{
  "n_layer": 8,
  "d_model": 384,
  "n_head": 2,
  "n_kv_head": 2,
  "head_dim": 128,
  "d_mlp": 1536,
  "vocab_size": 2048,
  "activation": "tanh_gelu",
  "norm": "layernorm",
  "norm_place": "pre",
  "norm_eps": 1e-06,
  "positions": "learned",
  "qk_norm": false,
  "attn_scale": 0.0884,
  "bias": "all",
  "tie_embeddings": true,
  "parallel_block": false,
  "init": "normal",
  "init_std_qkv": 0.022,
  "init_std_o": 0.00674,
  "init_std_up": 0.022,
  "init_std_down": 0.00275,
  "optimizer": "muon_variant",
  "lr": 0.00666,
  "lr_mult_o": 3.0,
  "lr_mult_up": 1.07,
  "lr_mult_down": 2.0,
  "beta1": 0.95,
  "lr_head": 0.00888,
  "grad_clip": 0.5,
  "warmup_steps": 200,
  "schedule": "wsd",
  "decay_fraction": 0.677,
  "decay_shape": "linear",
  "final_lr_fraction": 0.0,
  "batch_tokens": 131072,
  "seq_len": 256,
  "doc_mask": false,
  "train_tokens": 845900000,
  "steps": 6454,
  "dataset": "wikipedia_en"
}
MLP neurons of a small language model. Each row is named by its layer, matrix (down: output weights) and neuron, and shows model dimensions 256-383. Each number is 200 + 20 x the weight over its row's rms, rounded and kept within 0 to 999.
A block is one neuron, or neurons of one layer that tend to fire together. After each block is what it responds to, as a language model described it from the Wikipedia text at the highest values.

L4.down196,187,202,167,195,208,222,188,179,194,226,197,181,186,177,219,182,199,182,198,163,202,224,188,169,196,199,201,221,206,193,210,200,238,185,233,202,205,217,154,216,190,196,203,196,172,189,208,189,192,259,202,195,197,229,214,198,167,213,198,224,182,186,198,196,170,184,185,200,223,244,232,201,232,228,187,196,225,199,211,205,186,215,181,186,220,197,203,206,212,183,182,236,176,227,215,202,181,159,213,151,237,215,205,193,186,172,216,194,217,198,205,202,170,208,195,234,169,192,168,206,208,206,229,235,217,232,236,180
L4.down926,225,210,204,163,160,219,181,225,183,193,200,214,181,200,182,163,232,221,208,204,206,194,206,181,190,187,204,197,231,200,209,211,200,189,197,211,198,174,208,197,205,220,184,212,186,205,174,204,184,175,205,180,195,151,184,204,206,205,197,215,226,195,202,162,190,209,191,235,226,237,193,197,162,220,229,215,182,198,210,204,213,186,211,218,216,184,241,198,207,156,173,233,197,186,200,199,210,179,201,215,221,217,229,169,173,195,194,193,194,211,224,203,164,235,188,173,207,226,188,201,229,194,167,197,193,169,179,227
Description: The second piece after a lone capital or short fragment: initial periods (W. E. Smith, Kevin J. Lewis), abbreviation letters (MN, SS, RWE), and split-word pieces (Mos-c-ow).

L2.down149,213,229,205,200,246,159,197,202,199,201,221,201,192,209,206,204,219,209,181,180,224,226,218,201,185,198,198,174,193,200,169,196,183,199,228,186,183,199,241,209,199,186,198,195,225,179,210,196,185,222,168,194,249,181,190,228,188,193,205,190,186,199,206,164,216,200,205,195,195,230,166,211,189,196,190,191,205,196,167,207,186,166,202,201,180,193,228,197,192,226,196,185,234,216,215,184,223,213,202,169,228,182,251,170,246,194,185,223,183,226,200,218,222,176,172,209,184,162,211,180,171,211,224,191,214,188,169,193
L2.down153,173,226,214,200,218,211,194,181,195,193,221,180,189,152,230,181,193,195,219,221,212,213,172,187,209,214,192,204,231,192,207,162,204,215,196,200,211,184,238,187,211,208,197,224,211,188,211,205,199,217,202,223,210,205,212,199,234,209,236,201,225,216,219,212,192,210,202,204,195,159,212,188,201,190,165,182,197,204,207,164,200,198,216,186,185,179,159,199,212,240,179,226,226,201,196,189,175,182,188,180,183,224,179,190,195,175,203,227,216,171,215,159,220,205,206,223,192,260,193,207,219,178,196,212,188,210,200,207
L2.down552,188,221,169,189,203,215,139,180,226,178,190,156,195,194,213,192,206,189,230,234,215,223,159,183,182,202,211,190,235,200,208,223,209,211,227,200,174,222,205,177,186,190,184,191,191,200,218,231,206,190,228,165,228,215,234,197,217,176,213,185,175,202,218,190,171,237,198,186,215,164,196,212,220,206,180,238,185,191,174,184,172,203,173,236,225,170,237,214,244,181,197,217,215,171,229,180,181,209,181,205,191,238,196,208,186,190,197,196,212,204,197,241,193,180,175,236,209,223,192,193,166,176,194,205,194,187,205,213
L2.down616,203,229,196,209,205,189,212,220,203,199,240,232,235,219,190,207,207,187,202,225,221,192,149,178,227,241,199,189,163,161,205,189,206,210,206,204,177,236,190,178,215,176,181,202,188,212,195,196,178,186,206,194,192,199,186,189,226,171,192,208,200,172,194,178,194,196,203,197,194,203,209,197,192,232,194,199,211,178,190,207,178,187,171,166,164,232,201,209,178,203,166,219,178,188,187,187,237,217,170,202,212,179,160,212,199,215,188,197,184,203,202,215,208,209,169,178,205,181,212,167,185,207,208,233,209,199,198,223
L2.down651,200,190,167,216,231,210,182,207,200,181,227,207,170,167,188,180,210,189,180,199,199,175,193,219,232,197,221,227,183,208,193,184,195,157,192,228,198,196,246,188,191,192,175,234,213,158,194,190,219,205,214,190,178,186,216,204,213,178,187,230,163,197,213,190,196,227,193,182,228,181,195,171,212,189,223,170,203,213,192,216,197,175,198,188,183,232,197,178,232,206,213,208,170,182,216,202,185,231,171,214,226,222,187,186,211,207,174,228,188,175,192,205,209,195,211,221,230,212,176,219,237,190,175,178,220,208,213,223
L2.down920,173,210,214,175,199,210,181,191,207,184,251,181,164,196,180,194,180,208,197,212,206,215,198,181,183,202,170,202,229,203,215,177,197,182,194,239,173,197,199,183,230,154,227,201,203,196,218,213,186,194,173,200,224,190,210,196,223,208,196,186,210,209,215,196,162,183,180,229,221,206,176,228,194,224,201,208,167,221,187,182,181,201,233,184,195,221,171,176,191,199,167,189,188,188,169,233,208,217,191,193,206,207,239,237,222,190,206,223,218,211,226,241,238,220,187,162,203,222,204,208,187,220,253,189,200,208,193,203
L2.down967,174,213,192,221,172,181,156,209,216,216,194,194,212,196,188,182,226,214,186,247,169,202,210,257,240,164,186,191,204,198,192,182,186,203,197,202,161,191,225,208,212,223,189,192,208,212,208,194,182,211,162,199,207,177,185,185,213,202,201,192,204,202,203,181,207,179,213,190,222,176,183,172,204,201,211,252,170,238,200,175,221,215,205,187,194,200,185,181,232,203,219,208,212,194,229,181,173,213,197,208,197,239,242,171,206,167,204,188,209,181,196,187,202,177,186,203,211,180,196,179,174,193,195,198,192,196,187,199
L2.down1470,198,204,205,181,215,215,138,194,196,214,212,228,233,188,183,199,230,202,212,175,206,221,221,183,182,182,199,230,192,192,187,174,145,191,181,201,209,183,201,169,212,243,193,196,213,202,210,203,212,211,217,222,159,199,223,199,166,160,184,196,188,218,191,185,197,176,198,203,204,208,196,172,212,214,234,198,185,206,192,200,198,194,195,173,220,213,182,207,202,167,201,217,197,196,190,165,204,189,208,188,246,186,160,164,239,194,174,208,206,199,175,227,231,173,210,217,224,227,192,185,235,164,209,203,184,164,207,191
Description: Mainly the first digit after a decimal point in statistics, census percentages and climate or vote tables (23.1, 20.8%, 86.4); weaker on mid-word pieces completing a split word (Eas-tern, he-ight, overr-ide).

L4.down1110,183,195,210,199,233,233,194,185,212,177,185,219,190,186,232,232,211,194,231,240,207,206,192,208,211,211,215,176,208,223,200,203,202,175,192,172,205,195,217,220,207,179,170,196,189,204,206,213,195,227,166,204,217,221,193,211,237,203,220,198,178,186,224,165,224,185,199,201,175,208,210,182,171,156,202,208,196,208,200,222,241,214,227,176,181,202,210,236,189,233,188,215,242,203,187,180,191,174,182,217,175,222,246,224,179,192,178,208,196,165,195,201,189,206,214,206,198,198,183,184,210,228,194,189,206,187,218,231
L4.down1279,179,186,194,213,207,186,202,187,169,226,142,176,199,200,189,172,175,238,165,202,167,200,229,195,216,209,175,176,209,191,180,212,185,228,195,188,198,150,226,221,200,188,240,187,176,241,195,185,226,202,206,215,209,212,225,220,179,197,214,190,212,206,192,184,175,205,194,184,195,181,196,147,193,195,209,214,178,216,184,184,183,185,222,198,219,207,222,232,157,206,193,196,192,197,212,129,208,226,193,183,195,210,208,234,222,228,214,213,202,221,213,197,169,197,167,194,189,224,191,194,203,221,170,236,216,184,184,215
Description: The first digit after a decimal point in table and statistics numbers, such as 72.6 in 72.66%, 20.7, and the 5 in 12.5%.

L2.down161,223,205,233,210,172,212,202,173,184,200,222,189,242,192,191,210,189,174,223,155,192,166,199,199,185,197,189,220,199,222,195,181,202,205,198,199,209,204,234,218,205,221,206,240,226,197,168,199,207,212,236,170,199,230,211,224,209,175,166,215,185,205,192,196,176,214,220,212,196,185,215,198,240,230,218,203,190,184,218,225,204,152,204,164,193,187,201,223,199,213,181,213,217,223,183,202,171,209,164,218,196,198,166,199,175,194,212,180,187,167,170,224,211,213,191,238,203,200,188,226,199,217,232,206,191,168,196,197
L2.down267,199,223,209,214,206,215,183,181,197,196,204,184,213,201,212,189,193,185,193,213,232,185,184,196,192,192,198,201,161,233,209,201,188,194,191,195,214,200,199,221,194,229,173,206,207,192,191,185,223,193,171,156,222,216,203,241,214,184,192,220,199,221,198,159,147,197,202,233,189,200,213,236,197,223,188,193,195,223,204,222,191,151,179,230,201,244,197,230,200,190,164,169,219,186,213,227,204,172,180,196,160,184,198,162,184,213,138,195,215,205,198,209,193,167,195,231,185,173,196,214,211,205,195,170,205,196,185,195
L2.down347,219,193,232,213,198,173,228,220,236,199,188,227,205,216,181,213,205,199,188,202,220,205,189,199,180,170,246,195,225,230,178,202,205,164,182,213,180,207,206,197,199,214,203,182,182,194,185,224,202,200,228,197,214,228,206,219,167,225,244,182,208,197,213,223,178,196,170,234,208,192,202,184,208,228,175,216,166,190,192,236,162,211,164,182,193,204,195,198,235,193,195,205,172,207,180,215,171,226,160,220,209,205,221,193,192,219,179,199,182,213,207,249,201,192,198,206,198,197,213,213,187,190,205,230,198,196,186,193
L2.down608,214,204,205,217,221,196,204,223,205,199,194,173,191,198,202,171,199,218,208,217,195,221,190,216,231,209,194,172,206,184,180,210,192,220,182,169,211,203,194,231,194,189,226,160,218,161,230,210,184,233,195,220,214,160,197,225,192,166,196,202,222,225,194,215,217,178,236,157,188,187,237,230,217,205,197,192,171,179,198,200,186,218,203,131,224,188,210,184,194,171,181,207,221,197,216,208,214,177,184,206,178,218,210,209,188,194,218,181,190,213,200,169,213,154,180,176,188,216,200,218,251,222,205,190,193,209,192,192
L2.down689,192,228,183,216,211,212,242,201,189,197,194,174,196,215,184,194,197,174,164,193,208,204,212,206,200,231,236,209,192,225,212,172,225,210,181,219,207,227,190,198,221,198,151,258,218,208,183,214,183,206,187,211,203,190,210,250,187,191,163,179,215,193,187,241,181,181,160,194,173,209,224,185,207,217,200,192,164,160,230,229,212,206,229,200,198,194,199,184,171,172,210,187,265,209,214,189,205,192,209,205,217,204,198,189,171,197,207,183,189,184,209,200,238,193,209,207,173,166,187,199,197,188,158,204,222,180,174,167
L2.down1039,214,218,192,217,164,201,186,197,187,216,221,181,192,233,201,183,233,192,257,186,210,200,204,183,171,209,217,206,215,207,243,176,181,199,200,182,207,186,205,202,194,201,202,224,162,191,208,206,226,188,185,179,184,217,192,214,231,187,215,225,217,179,182,216,213,184,197,209,196,168,180,190,248,239,192,159,197,185,218,203,223,179,228,179,226,222,227,207,229,199,194,230,200,210,200,223,198,202,237,189,173,186,197,172,217,245,213,148,173,194,202,174,208,161,172,192,185,171,176,190,183,195,195,205,239,201,176,204
L2.down1225,203,205,225,210,184,207,177,201,202,191,197,194,218,171,182,213,213,202,231,177,179,204,225,204,200,179,183,225,220,185,165,197,187,207,220,207,204,187,208,192,186,171,204,232,181,190,185,161,203,217,199,182,218,207,183,189,243,188,241,202,193,220,192,180,185,167,227,205,226,226,217,249,199,189,191,164,247,213,171,182,215,182,168,201,206,194,190,225,216,203,187,193,192,245,226,185,178,198,202,168,201,191,204,186,248,192,209,154,194,240,178,202,239,203,211,212,190,189,204,175,204,195,181,232,174,223,238,208
L2.down1398,181,170,189,199,182,202,222,155,189,219,213,166,174,231,155,224,175,164,201,184,210,167,171,200,231,205,195,192,190,214,187,192,170,188,197,250,192,192,199,198,207,215,189,223,168,220,226,222,241,207,198,187,189,219,178,180,218,180,226,225,218,230,222,208,245,162,202,212,223,203,180,233,208,169,195,211,200,157,205,193,210,203,193,214,202,234,195,207,184,176,209,202,226,189,209,212,166,206,190,233,210,196,176,192,196,217,204,214,201,228,211,184,214,180,201,188,176,197,197,209,174,238,189,185,186,217,207,213
Description: The word "to" as infinitive marker or preposition, often after a long clause or parenthesis, e.g. persuaded Mao to, enough to, together; sometimes table pipes.

L3.down133,213,176,189,235,199,171,205,197,191,216,166,189,232,191,215,177,207,160,205,191,201,178,179,172,211,225,172,188,188,200,150,190,171,210,206,220,181,223,184,202,183,239,199,196,202,185,233,202,218,216,188,186,180,229,188,165,218,193,189,189,198,204,206,227,222,217,243,186,160,212,218,233,212,173,219,209,196,221,227,215,188,178,208,213,184,216,205,195,209,186,181,226,208,216,236,217,190,228,201,212,205,227,196,203,203,204,188,219,206,151,207,160,210,189,184,267,158,223,166,219,179,215,213,217,187,197,211,173
L3.down380,211,218,169,201,218,216,201,161,221,191,232,187,216,180,204,230,190,180,210,227,194,203,167,210,194,224,189,204,231,198,186,171,188,166,167,172,124,215,203,224,186,195,158,219,190,174,217,221,175,251,202,168,222,197,207,236,194,190,182,181,206,241,190,215,186,206,198,213,186,196,227,184,225,225,194,207,223,216,207,238,226,180,215,196,186,204,216,204,225,195,193,203,208,180,196,193,207,177,194,194,178,227,179,189,202,176,176,184,216,188,187,155,233,176,201,241,198,174,224,205,193,195,202,210,185,191,204,137
L3.down896,215,180,187,205,201,173,181,179,201,215,178,167,202,206,217,208,228,188,181,193,208,190,208,230,203,217,158,242,172,210,225,197,194,202,173,181,176,214,188,201,192,187,183,211,214,174,203,200,211,210,239,178,207,221,188,213,221,211,182,195,181,192,179,216,201,205,192,239,163,192,212,200,184,153,156,204,202,255,227,263,195,179,230,159,177,189,202,174,192,154,210,195,196,201,192,176,230,182,197,214,170,206,184,198,192,170,196,162,209,187,213,203,211,191,192,249,207,212,198,205,201,156,218,196,181,228,184,168
L3.down1163,203,224,203,188,193,222,202,183,188,225,177,184,183,189,214,207,196,186,227,204,200,189,230,191,199,223,187,208,214,196,187,213,191,202,179,194,194,221,171,205,202,187,168,198,186,212,190,179,167,206,219,205,217,180,192,199,204,160,204,205,261,196,209,219,201,208,212,219,209,175,182,204,198,186,177,226,214,201,240,213,204,181,181,196,194,235,215,186,222,186,130,191,223,196,212,209,228,200,203,184,192,181,188,193,201,211,159,221,226,198,190,237,210,180,222,191,234,185,193,207,176,192,190,218,194,219,214,194
Description: The infinitive "to" after words like able, supposed, attempt, or wanted, just before a verb; also "capable of", hyphens in well-/long-, and word-initial "to" pieces.

L3.down432,160,196,210,200,228,205,184,215,188,207,184,194,190,210,207,239,203,207,194,190,195,217,200,183,223,193,200,173,204,193,210,174,178,213,199,236,208,213,220,220,187,155,194,227,240,176,188,190,163,211,173,198,182,202,202,233,198,224,193,212,191,198,216,217,208,192,212,209,211,181,209,199,223,218,188,238,172,183,202,225,164,218,220,179,226,216,210,171,161,172,213,226,153,181,198,178,241,169,217,209,197,179,217,222,231,190,208,193,186,190,198,199,169,178,212,176,200,174,187,162,185,238,159,207,180,188,174,206
L3.down796,228,188,157,166,220,201,190,257,187,195,201,203,189,188,182,202,206,179,201,180,205,198,166,179,224,195,197,219,176,211,193,180,219,174,167,232,187,225,207,209,194,201,176,178,204,189,207,203,169,175,212,197,169,208,220,186,146,187,231,213,176,168,171,219,220,193,215,200,211,191,223,208,161,201,210,205,200,181,232,163,193,221,204,167,175,201,194,204,179,196,142,196,174,227,179,190,211,222,193,206,183,207,176,214,185,226,222,179,216,175,203,190,190,225,201,203,187,208,209,204,227,201,227,211,200,227,198,197
L3.down1117,192,161,211,189,176,216,217,224,188,202,224,208,154,201,194,244,197,188,204,170,210,215,199,211,202,176,230,186,191,197,220,197,216,187,224,172,224,201,214,209,228,158,202,194,200,230,179,192,222,190,236,229,198,237,232,166,186,202,189,211,171,202,221,166,210,167,206,208,186,220,190,201,225,207,171,208,208,182,194,213,222,214,207,208,194,208,197,234,137,224,216,182,227,186,199,208,212,255,185,177,221,209,206,207,193,189,204,183,171,179,185,223,231,166,171,197,185,219,155,207,201,247,192,205,166,198,186,204
L3.down1145,196,245,197,173,225,201,213,168,226,192,191,221,210,241,202,192,203,210,185,213,210,232,169,174,189,217,177,202,181,194,214,199,179,233,217,193,223,206,201,176,222,204,207,198,213,217,170,225,212,175,180,195,172,154,174,194,184,193,188,186,213,193,178,228,197,206,224,228,209,225,194,232,189,236,174,201,224,206,225,213,192,177,215,168,265,214,194,205,231,203,231,193,221,194,224,197,179,231,198,209,171,233,197,222,193,185,200,229,185,217,214,209,193,207,190,176,189,198,182,175,185,167,247,183,182,190,193,195
Description: Digits after a decimal point in statistics, like vote percentages in election tables (60.89, 52.54%) and census figures (96.2 males).

L3.down131,174,244,188,203,225,210,226,192,183,235,214,170,158,212,240,203,192,208,209,203,210,195,195,209,183,198,230,215,192,207,181,159,210,161,169,182,256,184,202,204,199,206,236,219,192,213,169,200,208,190,197,223,190,211,192,191,219,192,230,168,196,182,205,205,167,176,184,184,235,202,182,218,198,169,202,190,238,183,206,209,227,231,218,170,219,218,210,172,201,180,191,212,196,205,223,185,188,175,182,193,217,189,145,187,194,182,191,187,216,226,209,222,209,231,176,200,188,209,187,185,200,202,220,197,194,224,228,204
L3.down332,198,187,197,172,178,227,225,191,223,181,215,233,190,184,228,200,200,214,230,225,205,169,214,186,184,205,159,190,217,197,184,168,192,190,202,214,214,189,213,219,202,210,213,173,180,185,227,186,199,214,188,203,222,213,187,182,209,205,180,216,180,214,194,155,187,201,194,213,233,174,199,196,198,144,200,220,206,249,186,232,219,209,178,201,243,219,185,184,182,215,194,243,216,237,219,170,170,147,190,166,182,220,211,222,199,204,200,211,181,182,179,258,200,199,217,146,177,216,172,195,207,188,172,208,190,190,215,220
L3.down566,165,219,214,153,232,202,202,209,218,234,180,223,174,240,205,230,223,222,220,205,220,169,205,178,208,175,188,183,215,219,188,171,206,168,177,159,223,205,204,185,231,227,181,201,240,164,226,218,147,169,169,194,193,132,200,213,191,195,171,190,178,170,179,201,203,222,215,173,193,172,192,237,203,205,220,181,194,177,219,202,157,182,225,183,208,195,208,217,209,190,223,204,163,218,212,201,175,202,187,169,221,199,155,225,200,207,208,198,232,186,204,209,216,169,190,191,199,192,193,189,196,218,187,178,195,213,191,221
L3.down740,189,189,233,211,240,203,215,204,214,193,189,186,219,222,228,197,202,173,183,232,196,196,223,208,194,209,212,217,191,186,191,180,212,179,182,221,195,198,211,228,176,185,227,178,209,178,202,196,187,179,182,169,187,199,217,215,204,165,219,184,243,192,209,186,179,218,172,203,198,222,190,207,200,171,175,209,193,196,213,199,214,213,172,198,193,209,181,183,212,216,213,229,184,212,231,212,166,184,214,209,186,199,218,198,181,143,165,187,186,175,161,157,182,237,210,191,177,204,184,216,194,193,196,193,197,206,241,191
Description: Mostly the period after a middle initial or abbreviation in names (John H., Dr., St.), also word pieces continuing capitalised names (Andrew, Colin, Ballymena).

L4.down651,192,204,221,237,161,169,192,162,219,208,200,197,214,234,208,209,208,208,192,199,225,226,181,198,233,166,233,240,171,204,192,192,190,168,202,255,179,203,204,168,192,194,222,206,176,209,197,185,180,210,204,197,201,188,154,185,178,168,196,185,194,200,232,190,208,225,193,209,188,206,207,184,197,217,158,154,164,192,154,248,187,201,181,186,210,207,181,213,202,226,206,213,212,184,204,238,221,217,191,184,193,179,234,182,177,193,160,190,231,200,197,210,212,217,176,210,172,197,219,213,207,202,194,198,177,200,182,195
L4.down1075,205,173,232,185,151,173,211,185,214,214,194,189,155,202,214,198,255,217,194,203,199,224,207,193,173,209,197,199,213,187,195,191,199,185,180,213,185,221,222,208,195,217,213,195,168,231,209,183,196,231,196,224,198,169,148,240,218,210,202,209,234,233,224,216,193,203,206,213,197,192,199,221,151,212,190,205,174,181,205,191,227,157,220,210,206,213,204,212,161,209,194,198,220,218,220,198,176,183,217,191,185,177,204,200,214,184,193,195,183,214,188,194,206,180,203,190,192,206,188,180,173,180,195,143,199,190,178,184
Description: Connectives such as infinitival to, and, or, as, and than in rather than, placed before a verb or noun phrase (to detect, rather than having), plus to-pieces in together and today.